python train.py --attn_scale=0.16 --beta1=0.93 --warmup_steps=0 --final_lr_fraction=0.0 --doc_mask=true
MLP neurons of a small language model. Each row is named by its layer, matrix (gate and up: input weights) and neuron, and shows model dimensions 32-223. Each number is 128 + 24 x the weight over its row's rms, rounded and kept within 0 to 255. Numbers have three digits each. A neuron's up and down rows have the sign that makes its largest values positive.
Before each neuron's rows, "fires on" lists the tokens most often at its 100 highest values on Wikipedia text that the model never trained on.

fires on: " th", " Th", "h", "th"
L10.gate413:095100119148058111123158095104101167110136057125169100136171144099113107100128142140089137131089091140103156107120130142138107153110143152120093113171128090086157133120139151144127113140126114127098107143140116157122146132094141092146121119174089116107122150135135150119103136133123133096100086146132067132130136112136144154117116141099141106130159163133113155131131125150138107128173135106111136145128120105168145131143086114151159143097137112136104144131100120138124143158124135118147160126198138127131117071130164180125105123141125153133146197160121137123110140125101087166
L10.up413:127150082141133109114127135122115127152125147145125053112130108133122112106108138113127140113118079144115133132130114143129064102071146146102103071130146111114109149090126127129088129158107159144104142187066095111105173135141128122141139158129152119101127107159120120097180074130096130104147149115150126150126163124110135134150151115109092062132130091144116117119151127119082137126141152079134179147100155166155136141118141134166129173115090145138152130106132120123121121151124122097093140110149164184179083134112128145130148159114173131111112167101135105110137130143152106141

fires on: "en", "le", "t", "ce", "f"
L4.gate298:130130144183129130122116183143114109155122097115104116073112140113162158139129135177151099139166125148099101110110142101115114117111114105147109082139118130132163114127165159115114107126120140130160124099123100157120160184128108095121170140136151104119125159127127131115150100109148138118120153129080144100163135125091088149150159150141125152154104088120126184127087138148118122141151155064132172096116145159146142141107087150101066144105161132138098113145123152138095112142141134115139160113094140107096130140141155143129104120186105125107100116136142172128122107174097101119
L4.up298:165127137151113141145151147186141127130139133124142139152133125168102099141109095136099145123149146123134161081161151120119100121127139118108170135126124134130165133089115116132124100137127126160127142101090110100149130128152103121107096117146088150099152133116119134104099105121087138126115095099125132114179119109118118143150159118114141098189153160145144120087139094108158117122132137102160157135125133169112153144149171141094104132115130142119109128107103137147113147154129077138148129128082149119130142105126106126095070095131129171121093151163114113115124123132114090076

fires on: "our", "rit", "ast", "ased", " includ", "ree"
L3.gate254:151095152174103136155159117154143152122161105134131152132102113107150116137139141118156121112130077112134163114111089107118110159149122160060103083080123100136129115119099139179132138100131136176119124152133142100206094138129121098121125124116112129158189105095119122089130138124146125183172141133145141155126112174131096167126117117153110126178141134119071124122124108096129123108135125081138144123159120141117147115109115166157127128124109113103141154135100144120061116103165128135123094091174166125111124134136153113113159083120111078102096148117121100145140119130138072115
L3.up254:122132122121134117112094145110164168140162110173143173106099141119141097146167112139087128104129101096150102137095119132110151155176151145108136146118128136140106137117129117124162138095113128132119105087142144087120150123151196133144145112124102118112134123091126128137127140094141121146157154132106099161098115151124127093080096135115171084119167099103128130127162154175093126138099135101077141098154157171150130117156100160126134119149124114129154143121115110075123108094108175097107149109094179132132174106129124083118065133146121117165131128181137089150119140109148161085

fires on: "/", " &", "–", "&", " and"
L8.gate204:083102115167104126101140145118116160148163132097151091119174117170126143098126185171114081134134137134097162138153136115088114120140135121133121140138163178142101135094158156144102131165144148097141125093090076142128103129111122130140128085118143131145153187140131137152096181117136148095095180097132101124147135148106146146114104107145088148143103134150167121135112116178135165101125132125128119123103154100110126152105144160146100128077121098133093132092135134088133115111155161164093116096100138093079110148166111122105147119112095136169125113150095133148130132127133106107
L8.up204:149083070117144133135128110128127140178146149104175120111143233102133099120093150154138145133151144137121146136158126151118139174135119122145107154108132111142160145189118119119139124169115125150143125141142127105116119114111163128117091132102103138164110102106136135181103145165129112141107123093120132176137122119117159158117156111149100123109089142125137147152084097159170142131125115091129096133119129124092117103104138137125111137078162176155107129101144130140109096148104104115083131128143102116135129137166124109133128138152151128166117141081139096125105085101134134128

fires on: "re", "id", "c", "pr", "t", "ision"
L5.gate45:076122130141162122113145182113145120089154142089148120092067118157126116097167147157140126086155138139142162112123112142121121086123120110102168093138141117151156155132135155146094124163166090082158142121172140107157136147132108079123107115139159096123111102158161123068113131092142156123132127146145105141121140160128127104138138131172098160149130104134116145172099125143129113091146125100161120103088131126120135112176141118146107120103153127127156128140079148100143122104117116105123114118181125114077143142122113136111152133127119138158108120129126144139126126107088112109
L5.up45:167113106125163149118131124154129173108107114123090091126132152133105126107170081102133127123128148149134151126080141130115115106158114146119111131156089149123196123079144118089133155158186158087173151135142118150155089134121106089124109157103118127109169131120184124087134155121117167123082172080119146104161094170149168108142108108142178145094129134139158150111141093147139156138161177161122096116129089117128132087134105148111114126147126150127144133114148090110118144093123168124121098149126156124156154114082121136125179117110110141141086106105122116145157110115127129102

fires on: "l", "al", "y", "le", "an", "ar"
L8.gate686:153085157127156124166145143120143107119118181090104125113150111109167162114084131072092123103142151183114151098172129105157139136077131114163121118110140095122115137131132121124124139128119144107148123085156103127149127114148118146120120162126102124128166162128106141137140140140144151126093156136173193161112101082150148167136154119134103102143147107180156134149131124120174161149063097128121114139175129160097109132090084158135156116104139122131097155122169127146111114137116105119111129102114121118161160187159106151100126108143166131092105161124102088124125110103141055134
L8.up686:123093120128101142177159131150119133169128119140083117108142105169146163148139116195120126146111092107118110114146121089114127129097132129106149134114104090108179125098121156088143111139108110143127155152137190071142135147176120129103168150072133100112085102146137115179130147097124140178117099127109126135126067141124146133147095110176107119140130095115136127156134122147140092105149113109122132103103156167132151154133148150120125104110088149092120125165148170182142138111140074102136129147137140149167117114091113130110166166128124101114105131132084130167151131089137145184

fires on: "/", "|", "&", "–", "="
L5.gate562:150114131125136152093131108168132100172173131091200122148141134136164162133160163156163105080108122137135119116158132098116134111114119107110170146096160116149155128140099114170093141119119110138114128133129117140068118097143098187144124096109131098118094125135142114143091114136103154119119156127114139141157115103139120135093125136113093109130085116149145103126102138108134154133152145155176150136143116142134131120159137128169138108111189121136118137099135091110171116153179108157111122104151082095112053150162133189140121122158107161150119159111140118124112093152103110107
L5.up562:079101146151134105113150114121109115152149140124176148106126129095154109066116170165145115102144096156099083120169115132137134107123150151143163113121158119147122116137132136158126146124118136117124120158195115110138126081134187145133118113088172148138124132144123151130097100094125111095154127167137145145132087110110157117118141135154125116184137127124121133144141135193146114108119096115119120104085131140118161136095153132166120125142147101108086123130142140114128113136145153150068151121111132120143119151196143097131165100158139094148146151122164144125143119142122137125

fires on: " b", "th", ".", "ult", "ir", " Th"
L11.gate118:110090140153129124142116130134091167110136145116107150103156116101137114136134149086111106121124115152137149113158143108147145148109147195169097103138126087120146141118136171128115081141144102132132150125113062124135157139076106110130132186124155127108144161131166186106078136096133105135152133091183106124106097085122104156144121129103103090149147116170136082171154131135160126123130137105153121097130085135128124126130087134169128170112141123127163153136123133124128135150142130130098137153133133166128094160165118115086140193128175116125126162117131139108110178163082132128
L11.up118:120103132116162121120124132076095188092132112116095100139124158126122123132127118128178150141134124119149127128094093141161130165114121108140134105102116102135141149136171144076157154085112106150111124125150119092118141105095117103125141162150138145112177114166159123099162120139093160124122123103179133152088120127116131100135090103171100118165097143094159130178126102116174091187115154086094153136176158149120128122111176132114115130145115145129172115111126142146150157107151151113137129150133139142130098133156121133181160139096095116132146131108112105063130136146150163130

fires on: " as", "a", " not", "th", "ly", "ia"
L10.gate594:084145098105102103130156148115180138125086083122115167096103167165126134105182153110133108140066166089134137185096106126137148124142117112164100093082131165094098127132117147113087151127143120145099138137188128130112155121121138155128098156132148088180112150126133126129140132112160143114152162135179147124133153089098120146114159123106115116152119096117144160162076112095129107112126158131136089130124174136145155152120143147117152125126114081126140141114120157151090084147098126114100122153121120154138155120147147140130116102124128129154146144110097154096137099165176105144
L10.up594:148119096102136149084115133123149131124145159094112127117115151157099123132123096181114121135124096166125143160143097091087116130123095113141120174137117131129106113147118119108117117147153145132134129129135092113130118147123154158109136121140116153109141112126141140138180148133136121126153122101130117158090168125159118131155203112180157128068131092158141093159110119137109158140150140101102116168164120147082065116169162145152179134126081108160100152126154126147136165119122128105104070139128128119120137132092161132119114144138132143093148113103127141099143110153112114131

fires on: "l", "ir", "st", "erv", "an"
L5.gate535:140136148136095155147125135161137158154104116129131097087117151137151181148141081139096120080135177137131136087120122136104123120140061143127120120098141126124114160177131185161118108145112169131168154122138111152148145169129097122123090165112161127170115137083140140146140119092138124111149143132162115151139137129127119172090150122112104123174172125152137136095144148120119127147081112141123142148120127117095132141097102147118129101108161169096138126180167150134102115106132102088121087153159126077131124123140139149123088130140166117129143095191143167122110130082102094147
L5.up535:121113183127142130116139119164118137163125110177146128065087140095158165146138096141069130117128135127130120118111084107122161106154055100109119104105125127136120115130131141140093096086122163130137109107137151124090127103160085118138135105103159120156120101126104095164152107127118129103084131122136137159123122116169108151139124113157102149142158156133137116093136088096116105130104090117144115158125117153113141173124163117116104110137145118104124176132143135139107139154129124141114099148162106099190144094112126163062103151134134112148140123192116123096154130102128073172

fires on: "s", "t", "ing", " to", "ed", "c"
L8.gate240:139151122115150128157082099079151121114114125148151139124142147108138141121162115116182167115177112106123128123111152152113131145108137126142133099107086130138151123148170126134105176085137079133167110084126175108161110097176117133144123146139133076088096107125183145112137109126146111152121135124107147136115094116148111116110129131136106157139174117131162158162132138129141122119140116145146150121134150124105103146136147120135134118108124124163125095109131153099094095110125172125149114112102120184097152193184101135092155107166129174165156128087078109110104137129080126117
L8.up240:108141148141146107159122089153136149155171074149121097168087123098154168128121102158104133157164088120145138126101131109127095090096102165105123119136137149129137139071130138149146097135138134155165158136134151110136142114125131111092081170092094060145121177076126137119141131105122118162154133148153093115173143138159110115142110122114153168088153110180133109155153158135149140174138142117139100156131132120125114141100101127174145153108164102138101119128148100126152154083101152113128163140139098143116131097092092141125171101120138134155152097134093135136137140127141145140

fires on: " sc", "k", "ric", "c", " Sc"
L10.gate320:143119112169103122143134089178175109096113130131175131142117137090135120128142139119112139111103118102112151090138107115120092165144101146110078129130138127144149147124135140127118130098120137176129083132141170146136134170119125086153121116155117135122116123108161094069096148126158152092119148121120154126120164147139100190114131118113095113095115116136141163139090154157114138188123118127139106132102136110142136078143129130131169148098112113106149151119138132151137135172137130104143091172153125143143162123143093143154145077096069100113113154135141143144118153144134130122
L10.up320:099128112101096160089116158131117111158101144116129103125171131151168082130110106154159117116114122169116150116141156086098158171171127150140114098113109144141123166128127116102119145126158137137120169118145135130146117151097130133126124113127159117104142156168159092136097099172112154100173150101145115110154105148107111101152141172110109155093163124116131108147154161151176119131114128153153086146134119157134139097130134120167111103154106077130137086138158135114115144186124155162134139136059123131169116141106139158132133110132140111115165096117137079134131147182150098104

fires on: "in", "ad", "v", "i", "ag", "u"
L9.gate30:159129118167139115135112142102140121102131149117115140130158111085111119141110147157129143131088132121106081108120125093122152165111138152125130175105148118125149189128058119117149143131123143123149111104126114115098120105066086085113125177103149133150117124094152103136116137138127160118164139113124097132138117096133126154105127148119119147146147141136131115112175144099087114134122146161138110119129104128126112150156104148110099125123153158173117131135127160119111092100109097155150133080150150131134143147168151127113070120101164095111121142168116123128117086116152129132
L9.up30:140082136103145163114148104151132104130121090142125140094143127142071138139125075151166109119149143103154129139149132132114129066099143129132143147071121169146120109136166137147123137152164098089091119128126130194146141128124141166121133116191110109116138081082152151162118101154113104130152121158106132126133112104088165072113136149146155097106150130180137144108090101104133145136131096131131106150078134137128112112131139117118157141101153148122184160180126130104100134094135112138115127135122086156163144139124120131176149146182154110095121137170144143093120081105132142175

fires on: "'s", " Sc", " sc", " his", "k", "s"
L12.gate71:132100118154144097115168118166166157138114131146199114163142136123142175115104154143156104115131137087115185103122179120111146107162112119100148102144145156106164148122116115101087084135141138121140142136114110147097180106127137140147129117160102154148142179085127121117127155095148144171114168093126120171109109138130091126130123116143111101108120102144132149124103175133128108163129138142122109079097167088137142130150178159120127126109166102111140120109151126107121119167119139120091084128126111148113156147154156114097117142090094138154173187113105124097111112111083131118
L12.up71:119134155138073185100115128135150127168119134127138115139133151130128097157149156150120140151112098083092156101176136132132141120130129133134093088132153158102112118151117129121080129101153113114099116178142135133095164119152153120134088122113108141100115157086101112111142112123142117119114132125149106144113136159081109125163119099152118158123132065157075126131114088135165127157101116144146104138139092084128119140094126135116105112103153064107135088095122070121109106136120150168150096130120108102138165125112139119098091098129090130164144167117091125142120125137128135113

fires on: "v", "r", "or", "p", "in"
L11.gate651:107141150143146130114113152085125102085088098151111137090119109121125144156054111078149141073133119125143087123113120103172102130127105125153136117117169125135144143151119128133167144145114182173113129109146132125130111108127129122139107135148147132147150125168187152138150152143176072094142139126116103110164116139144121145088115129146136127157139130089136088107149113090139164148176114121136104110153122167148086153171124145103115103150130120150102121106099136089116088154139113116141138135122152130122182160139131120199114100151135152100123172125092079119127150168148109131
L11.up651:138126186130172090126126127152171110157136120103122111147121094141090127112135117106124063141098095113138147146134144148133108141090187086145119147136133076154152109116133160149150129107103114095098115115113083122145163150149152115117095127153172140096100144078118143119137120130181114166140117131113137159130143110121162093119182150098137089164125164147129130106122127150117139128112096132121164139123081117140124113093119111106101130116140118151121119143177150146139172141145149138160087107130122111124161109168103134119131107156144152150156122165131076136150074136114149175